Part of a small language model's weights.
Training: a variant of Adam for these matrices, 623M tokens, 4751 steps.
MLP neurons of a small language model. Each row is named by its layer, matrix (up: input weights) and neuron, and shows model dimensions 16-271. Each number is 500 + 25 x the weight over its row's rms, rounded and kept within 0 to 999. Numbers have three digits each.
After each neuron's rows, "fires on" lists the tokens most often at its 100 highest values on Wikipedia text that the model never trained on; "fires after" lists the tokens most often just before its 100 highest values on Wikipedia text that the model never trained on.

L6.up470:484491526458530488499478488492498523527453482521497496479476482499522520455498510504537530472513469480550518524551499502533533540524502500508510490466518502512524491518487488489536468488524476499491505468495546523487506531502510477539493477506497561528458516545491502507496497568499481533487497470490540505495516482522507470522534530505517513479543484500504513478468481526497486522544491474492479523531562531481519525511492510510469456457475501445507493459527521541478514469516510470491463505533488543474501492488517545483500486517502524475471460526522513510545514497509514488489504495508473477460528509557526515480470491492516501517476478486518517517504546527493529510494507516487424498487540525474518514492491483466490529515519495478479509512487433507504524442462450
fires on: " was", " is", "'s", " named", " f", " as"
fires after: " It", " He", " and", " was", " which", "It"

L6.up982:517524487509515464496510464489495491518486495544496519492483444456469514504495541497485488491476533508447512538532506495491480504497510520507517447483492519445557477526486495493491530470521514499507531448514523530469448526510541470483451524517528533479461506498503541480489540456450479501493500475526486484489499476489501439532526484495527508509542501472524512470462498519501498519490482505496500498454534475498517486508506486544508485462527488495514419545517487530524541484518545502526507485502528521532507493470517479482494492548524498511471532479506502460479561528464474530427517504478522499504512472505513499474523435497479498491511502475564471483508502482496502517503485468509450471512521476499491484516540494540472514479490505463485523510445482524505481492508498
fires on: " and", " The", " He", " It", ","
fires after: ".", ",", "\n"

L8.up1131:508465552485472478511541481485449504583549527485523495484472463463526510505538528518459487519482516488497475515501532485520505468481496479525483494481494525493482454509568489505505473477511495511481541471533532515481488512484519479499502478504515501447491474516480492539531510512477501437512523505512513497515547477468466501492501491480510499497518487485508536551525498505483440515517471516507438520502520532504501503550494513513477467491511482530450485499521492493475522508523517518537468534503482542508500510493512492496472483504503493459442497433497487451527480533517462491470499501512528492500535554506486511521547449469458506507519510512467493512476490520487472467497476457519479510514519485478485510490466492552484524486527514491501542474521461468484485516449501
fires on: "\n", ")", "|---|---|---|---|---|", " |", "|---|---|---|---|", " a"
fires after: "\n", " =", "0", " is"

L6.up76:470481497427464497464501491504481532516494503481480479500509515505503497515494553558511490449486489471478467578504529521490508532520469500526480507457472505462531515515487537485507502491515492540518494495480480465498468482525526546501514486483501485510513456495515504518527509528535495500490511495510559502485526465508536473545526513448487517535516479511570511495491509500507465460541512498455485481497531482537501487481509518541465475489506486458526496476517475525486541500507523521528485526523514493542507498479498527509501478514450515475513496502527513499450530511435487501467496523464534493508522452524549496523475474491463507525488531484536520462494530512514500527524504466512473483519528522537509512519506479477523496513508519491437509498480481492490497523500521
fires on: "N", "D", "W", "B", "d", "K"
fires after: " \"", "==", "\n", "-", "===", " ("

L6.up974:440542474462510484537503486512494513521497484508523499459486509434493509466471525542520528465489505532498480536476497464511533549540517523506463524475499532473556510481472499461520507484503490502475528465481507483493484501557518542483485487512473524522506465518488496499504494529531506505500511511470502518486509489473501469537510475455476518471496498486532516497526496515494496458554522487515504489518490521519458526477474511524503484476501511503514494471520483484493515495507502522514459502505490529518498501501479506507474485541467489545489534501490509477505495514463445510457509548497540504505536439529490484491461501520503507528521497482554510485500563538470545505507489461510474519469509543515496510509508537510513525462459474478469485473506503488527473514502499
fires on: "R", "K", "F", "M", "B"
fires after: "-", " \"", " (", "\n", "."

L6.up20:450505492487441521527538514493527506496517506520500482481502480449460529499529547509491546493502508461487516493524521540493499473520486516523470483470478492482525512528504457495487482487512475527513450468466497463464539548526501501551503468526491531460504476559515499495483517495477508557525503493540538529503505525495516518510509534513522527522511545492537557549537512470478512529463479496520515507490518495484485475503438493505497480492505500477501505494457478532458519485508515537483466508511548540499537501501494496487517454497511503460472532485504476507467503506499514479455490505465496522516512461469459539514502454494467510456477478491515502532519470523540488507515452477515450491495526531500495508558487491452526510466492512500467514524497508520516476518480457
fires on: " A", " |", " ", "\\", "–", "1"
fires after: " |", ".", " ", "\n", " 0"

L3.up708:525490493467528504508498501504546526486526521498532508455474444481454463492519486488497495511514549480479507524539513457519506519558494499531474464486489491459489486483527500530543527461463485487462475476532515497496503492536485522490496510515472539522495502508482493537511514484477487529464497479509508506491552501459503490506551515507460512472528502474509548500483501527487459493511514508505498493498505555473511483491511517505508463479493508510479511512549524517505565548513507535470507526535492498496492547538512491483530483502499550470477508476502491495499508534494520507434491511509526520482534508539504505469541502504476498495518441485505503490519539492491526485504486484506472495477486482498447494503446483523501500502505505523497490530516500552490522482477468
fires on: " is", " an", " a", " was", ")"
fires after: ")", " is", " was"

L9.up125:538511491473485522506493486494497534486502516479488499466463501491542504518526493496495508495479520489501470470449478490455462466497430509485521487536516474483540480574516477502503481504528528488514440502527450493498504499463473511506488504493485529463517467483478532525471532502476520511472524488529513489503513480508537474494538496549529509509477501526504534550503538498495517489528529504519478554487489512526523506472513513520507506489487508520518532510509500525507495480492487474508510518526471516485446493521484471484488469497480504521459525488498475469425491498456518499492473502516505521488501433533452514455491500522500497518476501507496551502530443486524480504464498454532509498514470444431509472530478477499526519471477480455486552475480478541453466486486496
fires on: " ", " 0", " D", " A"
fires after: " |", " to"

L3.up128:516523548524533450477480515483518461480513508479543466491526467500484483500473543484494516480530521507548507494525496470533469511528520522489542474502505508505491513519496506533505505496510500508487497472514530558497476514575515519535500503461489487521514509547495483539484477496516503448461513511492509491520480473496532527504476482487525515512472468508494509512511503496454506498508507460501541505491449535498496491461493488463499500515530477516484532454477523497500521555530465518478508550522496583505508485521488495486515431526447528469484496497521497500536498508457495498506495531522533483508477454511493484491487546491496490479451502501476478465492490484507522512527481499503485499509487466497453487564469496509524529489487497493484496478517507511497455512484491
fires on: " |", "/", " 8", " ", " 15", "–"
fires after: " |", " 0", " /", " 1"

L6.up172:477505509511468484485486498507526501464507485495510488474465430475477528519496527492505514447491544465498498519459505497471488514509540522486474505499496521448521501493495513485510529472553526452485510463477508519509488495529528519509476517516517500515466474521446501518549477487524488509496515502503544486501522429477512475497487514503497513488490470483507478544482508530488502493528468472460482457509503502463472503514465516481515486493475489503543519500532513453510539515498499499496508491510486525518484536465485498478474505541409498486469502494495494487523499518461495524478487487533531512516474454488503446522474476499498474441455508518469545455516519504491495447478482507477516526503517490500505483486430517491505480478518522522532535548505420455505469500472520
fires on: "–", ",", ".", " -"
fires after: " 4", " 2", " 1", " 3", " 6", " $"

L6.up742:505504493452531517484514547504481504531463498498523486493541475468491474485509512506493516459472517467492496547518521450516522558512516537510540519468486504505477516529503493530499500444511510530526469464484514486514496496536453539502468490499479548484487518520501493526494482541487503491530481487525523471508578479473492448537544491479497527512520487495505476499512486483510500451520455476473501496520524506499525520468485474499511460495524495482502504485526506518496522512499523462550502534471540529537511481499486475482487470538476478479496525443505546491478520467448494518432467534482513487451528503517530491458485489507456504529489457480531562467514509524515505497524488475527515469486503504518463509501462501496524519459501532445496518538466474461535493484452487
fires on: ",", "=", "===", "-", " -"
fires after: "\n", "\n "

L3.up404:483497513508491489510494525483521512470447474543478462456487483537512512497504530485446542499545511510515493525548508513534484508540538503490552485485483509508515514510482466446517502477520507534457494458507525511459489530539497525529486472478508502482520483558505488555534475486545508490490501487508529463508491492492503489515485488479517533478523438472491514477482525503479515500491506483484486503498487525521495498510489468465497532489518514527491542519497499516496521525505505504490486489510507568505513476502447521493544455542446537519471516500498506487520467575485486530524524532521503495510505430499481507523518533500469489495471495464505496498521539517483512521454491504510484520514502477491487466511480521490477508494436526486475482532512493498519442501472478
fires on: " —", " |", " ", " 0", " 6", " 1"
fires after: " |", " ", " —"

L9.up507:508462537495522545461490465497504504540502470545507493467481460488502501526507522507502488542487538506506529509523478519458507494498480498487490494437487486487532527473503494519476506465516536503461524447544513554504531474474529500502499456501473492474498514486514496503506517539514483496501500483497531550484474450489492454466498445480503471486524505477468524495515473470499500492495511529454473495475501508510502472520529502448515462468521501524507498504504510490480484484481497484513476522555476495499496505481471547486539534502544517467463521537510480459519497471470505480530502478525514497526461488515505461548482511487476492536469438494525474466497502467554532473491565521501508476526533492482474491517454514522521495512527543507517520484488502451501514468471496
fires on: " |", " the", "."
fires after: " 0", " 1", " 2", " N", " 3"

L6.up168:493478486528488483484498500488498495501545507495498512462470511494473471506526499536460534478477508463477527495461522509502510507543483500481427523471513498435470528502511497516484551476473489518534533465524490505507496503517478513515499480513541470535482472489466484503485505492453485505508505476476531509508493499538526495501468486499480479458528519468527501526462482472498465553530439507505521559479502520495550505548453454548460499517479469512506460499543508515519517544484511463512479507519469462522536475510526523502482459509485505540484496469491506502495479480551466513482502513506489450503539488537537472523528504505478492493496495513493530475521509514514534476485435484479477472517515487504445524504454521522521466479518509506480523499525504508485466462445505
fires on: "\n", ")", "),", " an", " a"
fires after: "\n", " is", "0", " ="

L8.up1107:492516557495494473524524505483502533478508529515555461446493510471509478512475536510449524505472531480523488498472460523508459467538449500489571475523483516468527497522494505484449489528556509489479407475491496487446489458499513482531468500513477523461482523558507498506518487522504508486484508492534499501508454482484538471495508509493532484525520500520494516502513517514482509495525517460494514498507501477496483482532503472536504475516520495456523514511546484501449514482509487506555503558493509521486563488507478480517519485486473539460490563496512473469513494543459511513530478506529494492529491474485480518489484540491470466462496504510521484492546472513495499522500450465528481478499505491486520489513518491514447480463467477465483523503530464523474538471487490
fires on: " 0", " A", " |", " No", "|"
fires after: " |", "\n"

L9.up577:487525532480486512502523429527518524490509499527479551480506503504523475496527504526553541510494485501475515513515547518511508480486516493512531499470480537494478535495479469471505488488471533493507479491500506497507460486501508490488482505531542501522487479504517493537494530502472461494493513472513547477507474538492481473484504484490482502484477514452524543467490500491505505536529513515532473545516476579475465427480511485516482520498532496497528498502487512472503506474542501494527513506519547469473507438501522460520522510491516517481473524461479517453483492509500520534512535508495518480490483522498477474500497495478534489483480470513514493521478505456506514507465492518539436475503508479464489516536506501463483520451508508511515472466517448511510552514484493
fires on: " he", " He", "by", " She"
fires after: ",", ".", "er", " where"

L6.up100:474443503473467488488515458494515508512516508555530535489531476433492430507529508507543487505545499482500553505500493520507468495474499490508501465504497549492540516503517510511485522473467526521485476487503505521541454435510505525558518526454536473496486538504533503506472510489530542463505496479461476512496498504493482487522479473510522507527514558480508472521503488517491504498525496518531483475487543471484500500498503458525502441470518493536555503501469501542521531518485494532512481535525484521532519510444508522516524519527507491496499487533507527475516554509457459495495493527529535487455517534512481482501538495473499505524513508538519472463456480533517511429514450480490503499526501486505483507510459496502506514478510490483476510482490513485519524482507452
fires on: " |", " K", " the", "ist", " b", "ter"
fires after: " 0", " the", " at", " a", " 1"

L6.up58:512481528456489491486497525526523491510491493499502534485487511480502500465535566519530526488493530499477495514530488480484503525537504524507501492449484547480505511519493514515497510469479515529521493514460513534496486529513526485533464517502483567520501495518527518559515489526525512464472485504469515535503500463478499491513529506483481503512487543481489495492480531505480464539556515528492468497493539474488523487470520483516490464451534495486514451518481469507486526520512503495515531519522503504486495477483476460487493479542501517481504531543533487519453517481448494517477491513472537524442535446518476527497475507535504454498495482465518454480470514509495479523499469468553511506487468458477502497512484486492532547429541481515471514520439459490533478535481505
fires on: "==", " The", " the", "==="
fires after: "\n", " of", " and", " |", ","

L6.up328:507466513487485522477509473516498516495512472512510475469507503504512524452461526547495506509490499514515471532507515498479484517493506513498427477488508488449524469510508489488517487490536533520528524450529523514522478490538510565461486508514549492482435480492516460477502502548512492501471512504526454535528485492513525475492523499510503535475513435481520484547476509500530520518565464473466493528505506506471503493511498520541451481470496481497526465517517509513555526502525491532498478535472527469509459489479524481471491472538456535495487493495496513509479474484505466502485493493485499471516552454491509471470489499509455470527496483503533550479487498496523495541494453489498464445464513514491499497503477495489543494505482470452464527497523478535514453496463505
fires on: "\n", " ("
fires after: "===", "==", "-", " ==", " ===", " footballer"

L9.up583:417447541491529480500475525543540497527487458490519471505495493436506480540523516474439506535498502476528458516491489475551479464530521472494509483511505499481489533508477502469486472496529523463464488490465497528493486499501493493523473491486487480490459517520519533517507513445492495472447518500448500489518480476466513530508491475506508495508496481497485510454508480522478495452497509500491496499494480498480582506470508472472472480487524501498472503474491508521489491509522501476471500527530455504469500508491475490509497550506480503510521526444526541528506522470472489498513520562511509464505492467508424492491513519477475480525478501492516491494526539480504517542490506465537479480499489504504484486574464515480482436525493458477506476513463489497489497466483472
fires on: " "
fires after: "|", " |", ","

L8.up285:475534499476520497466519501500512509538530503470477494460512464470514507488471549506518526468458518483501493532512532481497517499527455524480501496507460478458480510510537508460499553461498559530478486452492504494466508494518515519500487479495473516502520505488452536513491483537494490482519469499521530485523534515494539534529538510496514523519522528481523552510480518530515482498533517469453496482492475475529492472483468490499504480460509470517530518501554452523493539512480521507511479488510466516521503510491504510512471451576529489470472515508558485456518514499466464497453547520469511493515529480474511482480491453490501511517494473482541517495533515505578498520525464404487494468524522510498489525529522527518543479509504499463509511498459492528535482481524506
fires on: "M", "B", "R", " C", "C", "The"
fires after: "\n", " \"", "===", "-", " of"

L6.up101:478493536454450462495531456509529522490492455515497520463526489508491488499542539490531516506478533518504510519529479541467518533505500461481476453447504522470506518524469521518470479485502494520486493529483501510494485503513527491531480521502513537510493476477522505499527514512492518473510482491471523516483518453468537466530510491488499488520523514480515490499466532495470469515523532528494492463496541492477530459480506485508460457475532479466528467530503530539486535523517550496538517519540509529524517487494461508484511510552498488482511535523501526514458533505446495489499524528526517504452551467565498536470483517507482460524445468470498469513475493495474537483478495467555470534536480470512500492497467507515492519490512486500448537490454483530511488488508475
fires on: "\n", "/"
fires after: "."

L3.up376:489539466477471493542454485494502502556498483490510533518505497510550511512473544509491556473437454442506518503489500503551523513507490502523520497432460554494455568541497478516479561504490519491472464475500500462477436518520486521490480474437501493509496500514513477542531503491506517470491511483467502490521509495501504471489493490523469520498513486517533489493537527478487488490485520509506475506516479521518550490506500511459514482515526518496471461459522482535507519496512488442498477488511486447533541501513488486508511516493489483490508474494529514479524557486490521509528519523509490510501489505515534508455525514533481481504516524509487533515536511510481505466504509513506453472495470502531522508514488530480487487532476501501502472508500432488527494552509452
fires on: " 0", " |", " 2"
fires after: " |", "i"

L3.up608:486525509516489464512499525499503526494500493536511463510496459504523460501529529471503507491483522489481500523504489483478503527498507485516521467465456532501494500504493518520500527464528489489489476444559513563494509528533557514473490477516506516507501511512505524507502492531501505505474472517506523502508515517502531482499517510498466548478565470511537520490465486486504465521482488445529487542477486492488543498537491453505518484482542522513521517543494554508489579521493516506508488507498509534522487493519511514484502477557516520472501533477532576454491510562495513480502448493491529523501492475525535519492532452507456485483489455507534516495484496515528481512496533511506484497510546507512531540514469499498492550505507480501491534527459471492479499525452467
fires on: " was", ";", " and", " as", " been", " were"
fires after: ",", " and", " who", " which", " had", " he"

L6.up819:513524571529474503487466486494506516487515485493523487476520470449506506497467527521510511481531525517544477533491529480518491510531524505492509519480508504504472508539523505511503491460515487495497474478504516473478507518521498532547494491502497519539448490502529552507516466478518543455460515504511482525478490501448490475494556522509527539503523506517490526478499525513506480513508494472495484506513527531477465465504520528522446476489499482470516510499516522584498508506500482558490512531522562490503514495491454518461483479506448499506480537532501500507475525529481538486444506547502518502487495483518498516511512534515507448499453492484532488519499537518499474489479488508509499522512535498523467536526476500481520510520508484477495574504497434526490544449480484
fires on: "\n", "re", "'s", "'", "et"
fires after: ".", " he", ").", "\n", " she"

L6.up1020:514491485463513531479508477510442488513499458540537468457538470523508510495499508495506491535484549492482502544500513491501516504492504494486480467512465487477533533504467502442545475520539547528538489491500508545486459506494509524501496495490525499487495495534517511490543496497497497494484525525487525532476496497471511440486542471488495493502518520451522531480465516503485504508487481487479511490482545533484492487495522520475431505480515456489510470541479523497495492500510504571486502499523549503524475454471516522499499469543504508474515522517520498480476512496457481496462530516491547502511531482494497529511509472502495510555485515512526522479499482528503498525493472465518448526561516466480508517504462484469564487514498444498473559460469479517493521495482509
fires on: "\n", " one", " ro", "St", " St"
fires after: "==", " ==", ".", "\n", "==="

L9.up1144:456469483483522518509527522483457524524532483508532505422511495519508478481525515492492517471488490494522503504491507528473470501473464512530472493513503528470478508575491478473500480483475510506480468488504534503458517523544515487460490505496531455503507464490469452551518469503498518470483496469528496505507514491498524508511496500482537499474467475487478486505525557464490456512525483499519458502512446502502483473484487525492488525481481463537494484466521504542510525554520521511531463517565530492488470506462492513513495453509508498542477530482499508492518515484475515556512499516522513499484477490570504479483526500473478493503463500492458529532495459498500496504495482522541470477507507459491512497510483551493511504495490528501534489551495510479498502482495524
fires on: ";", " 0", " 2", " 1", " 3"
fires after: ";", "0", " |", "1"

L8.up1104:456471489490500513508512499489513484536444472530523504466511441513454506502531500520509512484512515477535506478460494494542516486521536529533496488460515527480503468487499523485482529507536534537467480459471522521453484505510514495514456482481508464483458570491512482479510498503510511473477501507509509465513477521527518497499481547549512533486576494472519535473453478495485471489500483484492530504533496491516506501512473498491495531494525524464462501487453497535479537512536490481514513484493517527483505510508477501455513489541485481496495563501520476462472477499534479508532480485539499528519516467450506545501543538516506434518485510490523468485435497494508468484521485497514481497505550482481483520531502488481504511484495488488450495509484472467532458488527484
fires on: " ", " —", " %", " Notes", " 3", "\n"
fires after: " |", "|"

L7.up1122:445464507511467515513506515465511517487514493552509446445541458432522500504510506506478519487538524424474512475510543488520521512489522561539505478470479499480514503535523522462484551451482521482440470444479516494484504549526499567542486490513530468514484499523515492495493461490514492493480478465518497511509525493493494536498524480488485490492508506484533537488503482501490505504480461491526493491474503489462486501502482488542518501484518542485524524479507492529458539458519492498513514553499521508504488446470499501525537466505482552497447549508518522480499505504495477484487500486496483520512491502505500538502500508482497476513478500460511484517528497513497545525500506496546476512518547532490510484528495488468520547484490493495491524460526492513462490564499478
fires on: "\n", " "
fires after: " |"

L9.up682:500501469492463525494461433472489506467541474530484518490490490522503461534492498505484545490510533487514475468500445511507472596491510447496505472503512493516491493514494499509468518476493493483469450485486548490466514525521556502511523535507510486529502463539517515530533506513540525509521498491482532461488501509484512407495491512476564496514498536523518543522501525501479506488538479490514491476490501491492499469501504474527480470516519486512475445514524513502486515469511571472521508528485521548525516525473492473502506488495450575449537540486497494534482532497473507488496511471489469517505485497490498494520465491495478484485510484477472488535534467502518447526499508516525466500508473458488490493522480522503503458492543473489460528497454474517509550519515506
fires on: "|", "-", " |", "\n"
fires after: "\n", " 3", "|", " 4"

L7.up877:519526508460484480481497490516482494472498484521504496503471474468524508534500505525526520485531490522525497512498526529485517531537532526517477467520489490499564482554498504447515495521518517483479444505460574467486483425515520493501473495534528482483462521516454507531508528432518499455521548505494521460499472427475488518495568499491533502479498471497509505496532522440483471500518495495477483485527499485486500491463505520494474485500493474486531497531514508518532514524492530499487507501501527519490505525505507520523519501528483477548473557523499505485488511534457459479497483462480512505529475446476511492501471491502511459484488501509510511553476471516523532492482492473486492490471501523543461500570473459536474523454449486520498489538496486479484483526486479
fires on: "\n", "h", " career"
fires after: " |", " in", " ", "ternational", "|---|---|---|---|", ")"

L6.up498:477501541476491470505533466499501510510454491514492500490517484482516471520537554500508500483522545512487485535509480534504541520524480482478487462436486528489504521562483493539481482482512506511496482506478523502491446497535501525537470524479529514518484508515516543514493505517533507469481480462484514528451471461495508443524537503462494511517516550450483519479490493499475481504516496500470465465508536520488505468507505507482462465491558498488533484505510527565453541509514485491560535511560519514526511489470479514485470496562497456468509513526511544494461533500467510485491515521467524475450542458534485507497500527504467459507451518472493479471495477465496535504469477506552467490556503476498478506497481510480507521499491473498479514508469498503491498509453477
fires on: "\n"
fires after: "\n", "."

L3.up1115:495472488504506534500514525513494555531564493468522484487479538460479472520491499530521520477472527481504512468449511478509491483554492514536519535492521518455481509489521514480447481518493514472505487459553504485471462504499515483507497499487452540473502492535521493543523538492476488454482524467513482481520526507490478550537514541497502480506508475470506524499495494521531504450558536530496526512512477500500516514464505442525473456485495494524523504484542469518501469547524500496501476514507446534519460523533508484497493475519484500481494494465529477513494475480556453506466468486474464501492544509521541437487484511547485499526506497463497498474453496489522503467527461465491478471486521477504501487502537503526491480491480513500502469483490483507522492464492522
fires on: "\n", " of"
fires after: "\n", " =", ")"

L9.up269:517496488501508480456540457493527482471495477502510486488483503522458491485506511512547548505493486500482554469527485481502483507489489547494493470527503519498471518527480532446545462467482499542466440501482524517519510483488544551527493491512559494499537464543484509527501484518521491439492525480501490487524460506548484496505520528465506479488528484477470500482518518482456481530520506466515495484504505551497506502511506492495520462518537486527510472503539507532521523546483543528553466478510489534527475514516472520500534480513470522505501496499517496502522522442500531525511514510511485487504517483510483506498504487558497504467486505488463505517513506492492510476496486481480536520494505447513493515505508498499496457480477475532519521517475494500505490515487458
fires on: ";", " |", "–", "em", "all", "a"
fires after: "1", " 2", "0", " 3", "2", " F"

L3.up685:459538531519516493503470490487484508501491539488510499449494477508517510491474551503490511500509534463496499488483474525523516480482495524476529465501507509490531482539523491532522477507538519518497447465502491508483518522538534538496448505484521454475470499514507488490543497498506496426481502492507472452493486465472550488506507499535521527525538474434474527501507479498497478516505477438521528501518469544514500500525474520506507498510511494506521503508496486538480506500503518528541482488500540504497504473531481520495539492516443500443477543521530517475463500534501518499521524510547504502520488444508502502493503478544472415496470520478494493537515484479521502461458483499505453501503543506460473490511473469479488495532500466460500517540521491524521484518484464
fires on: "\n", " form", " ", " Title", "ification"
fires after: " |", " to", " a", "|---|---|---|---|---|"

L9.up624:522473533515490482511550507496489486476521474496531517463482478520499481487546545531493488542468517517503473525497540478485477497492490532424532458503522488500502469539509487482522499472493490474460451480489494486497501469512486520518462523465554498473451536490509521473544490546484487468482509508501475490487492473490491465495516471468508499524483487512519533507488526488519442518492493469491508454511518498461525493492526502531489493491495560499535508533478458487485548480488483522511521495512525528499483470516511467500508499525522520514487531505490541511512487542482500469487509499503466500506533493477498518478501500469496479492423506458521501481486484512504498532504491445546493532524520516460488529510451500478488478510522457496484541532418516535465479528503502
fires on: "\n", " pro", " st", "c", " rece", " expl"
fires after: " to", "|---|---|---|---|---|", "|---|---|---|---|---|---|", " res", " that", " |"

L8.up996:475486529502464513477510478520520515486509498513509491477528492492480469492504516500511515474513523499471488529582487518539517477479489516492492475514455543494484548530530469524534441475505552545491488477521529490475504499515492556533442493513501484508494463518496523551532477560551500500470501494523512512524502476506547477505547540515527477491489499513481506532486509502503500501490419480500465476524533435529530490521492494529523441519518467465502504504543536544511531521534490519488491503487476500515484482484515462432486496542485507477485482512536478455446497485466486494522505532519510509440506505518457530438469519466498510490479481525472502486489514505505488510496488446524493497505522478500483501541493501504495523432486476518506535469496478508486525505508539
fires on: "|", " |", "-"
fires after: "\n", " the"

L3.up78:500509518488513472503476467501508486474533473496536477502497463521514467518518520495492515484504503482506491491451510491489490481502514517475519506482491493513490498466515499513488500499529521514473464448503526541473453510584498545547463497486492494487487490570474527533494476526525508499483501458480522497504522516489525502503513510487486487524505495444479530478459517519467491500528490456478537464498516557495509484514499515446487471522552482528489506472511502490497532519513464488469506528518479516496504544495453480491455469519456535446470491481504491461518496477453513536459507534505524518496504489474492448532535491487451510481504470512491512463535473452486506503508499493511476469533487498538449530472464503493526478511530540516477488476546487531458503487498450
fires on: " |", ".", " 2"
fires after: " 0", " 1", " |", " 2", " 6", " 8"

L3.up951:453525494482493499518510493493516474505518537504494480460493499499480486486469518489454487474517527467507501491533523518526485539527488527534483485454478500505500535523525515478508553494500494499522480470504515538482492539574500551498516476508486506528535484523511519530466460523521527504468496511505513494513505466504535540505494545494477555488532483513488540524487516473506506483480477507484517509490527480502562494482474511536488474437512488443513518471498515537533526537509532518488488487514467552489512487492453507490545463541513470462491483504505500480514502521553446498475508495493538496478480499492534446460474525514497485507491483528438491490508522547529487494506480469503462506500481492463462523489460494528517484497508543490505520463463486511532508511482486
fires on: " |", "-", ":", " Yes", " in"
fires after: "\n", ";", " —", " Label"

L7.up650:430499520507499484504536507465513517505530495487551489479495453469470473491514479519520514462489548476477491522489541508502511497520520469486465498445483500503494485492513470510484501454474499544477523438510513517475472502536484549503465473533504518529491449532509494523466467510470460521498500551522483464509481505504516477512511500454496519458498511492499508492504529501485494479503459502516501488520466507486543492503481509486506456474536504500510453467488506533465497566528497535538475512488510512513479493491486514486528505515473470492484502478517495509491528451467537497474497492494514501493535511477495479495485442544484438513482478499489490471535488526522504481514473506528486466509504515490473490481469506502582520434512512510497526523463453492535493497441509
fires on: "-", "\n", " as", ":", "|", "=="
fires after: "\n", " known", " by"

L6.up952:475484515497517524499558529502498505499507482505528499476534433496483503487542499486483495502513519479504517551489514518494487494504501518502503524522502478458567497504487509478502477496480534524491475494532510517458529478549542581510498494497492484527516477507481559508496484553492531473532494452526509493508539548484505506486534497493514483510494466493517512527462520473495519479489484492446496495516528432475524501513481485451491523492480507537527519464511500516456549525482516517477483484475478515512472488502471541495528487514504535463493548485530473498488481560524479512513493472521477511487471463489506494487505497507492474487428493520476442518510512533529498470494492415493484530542518455489456500538469486553502470503524559514504499488492478440509507507486523
fires on: "-", " |"
fires after: "\n", " ", " f"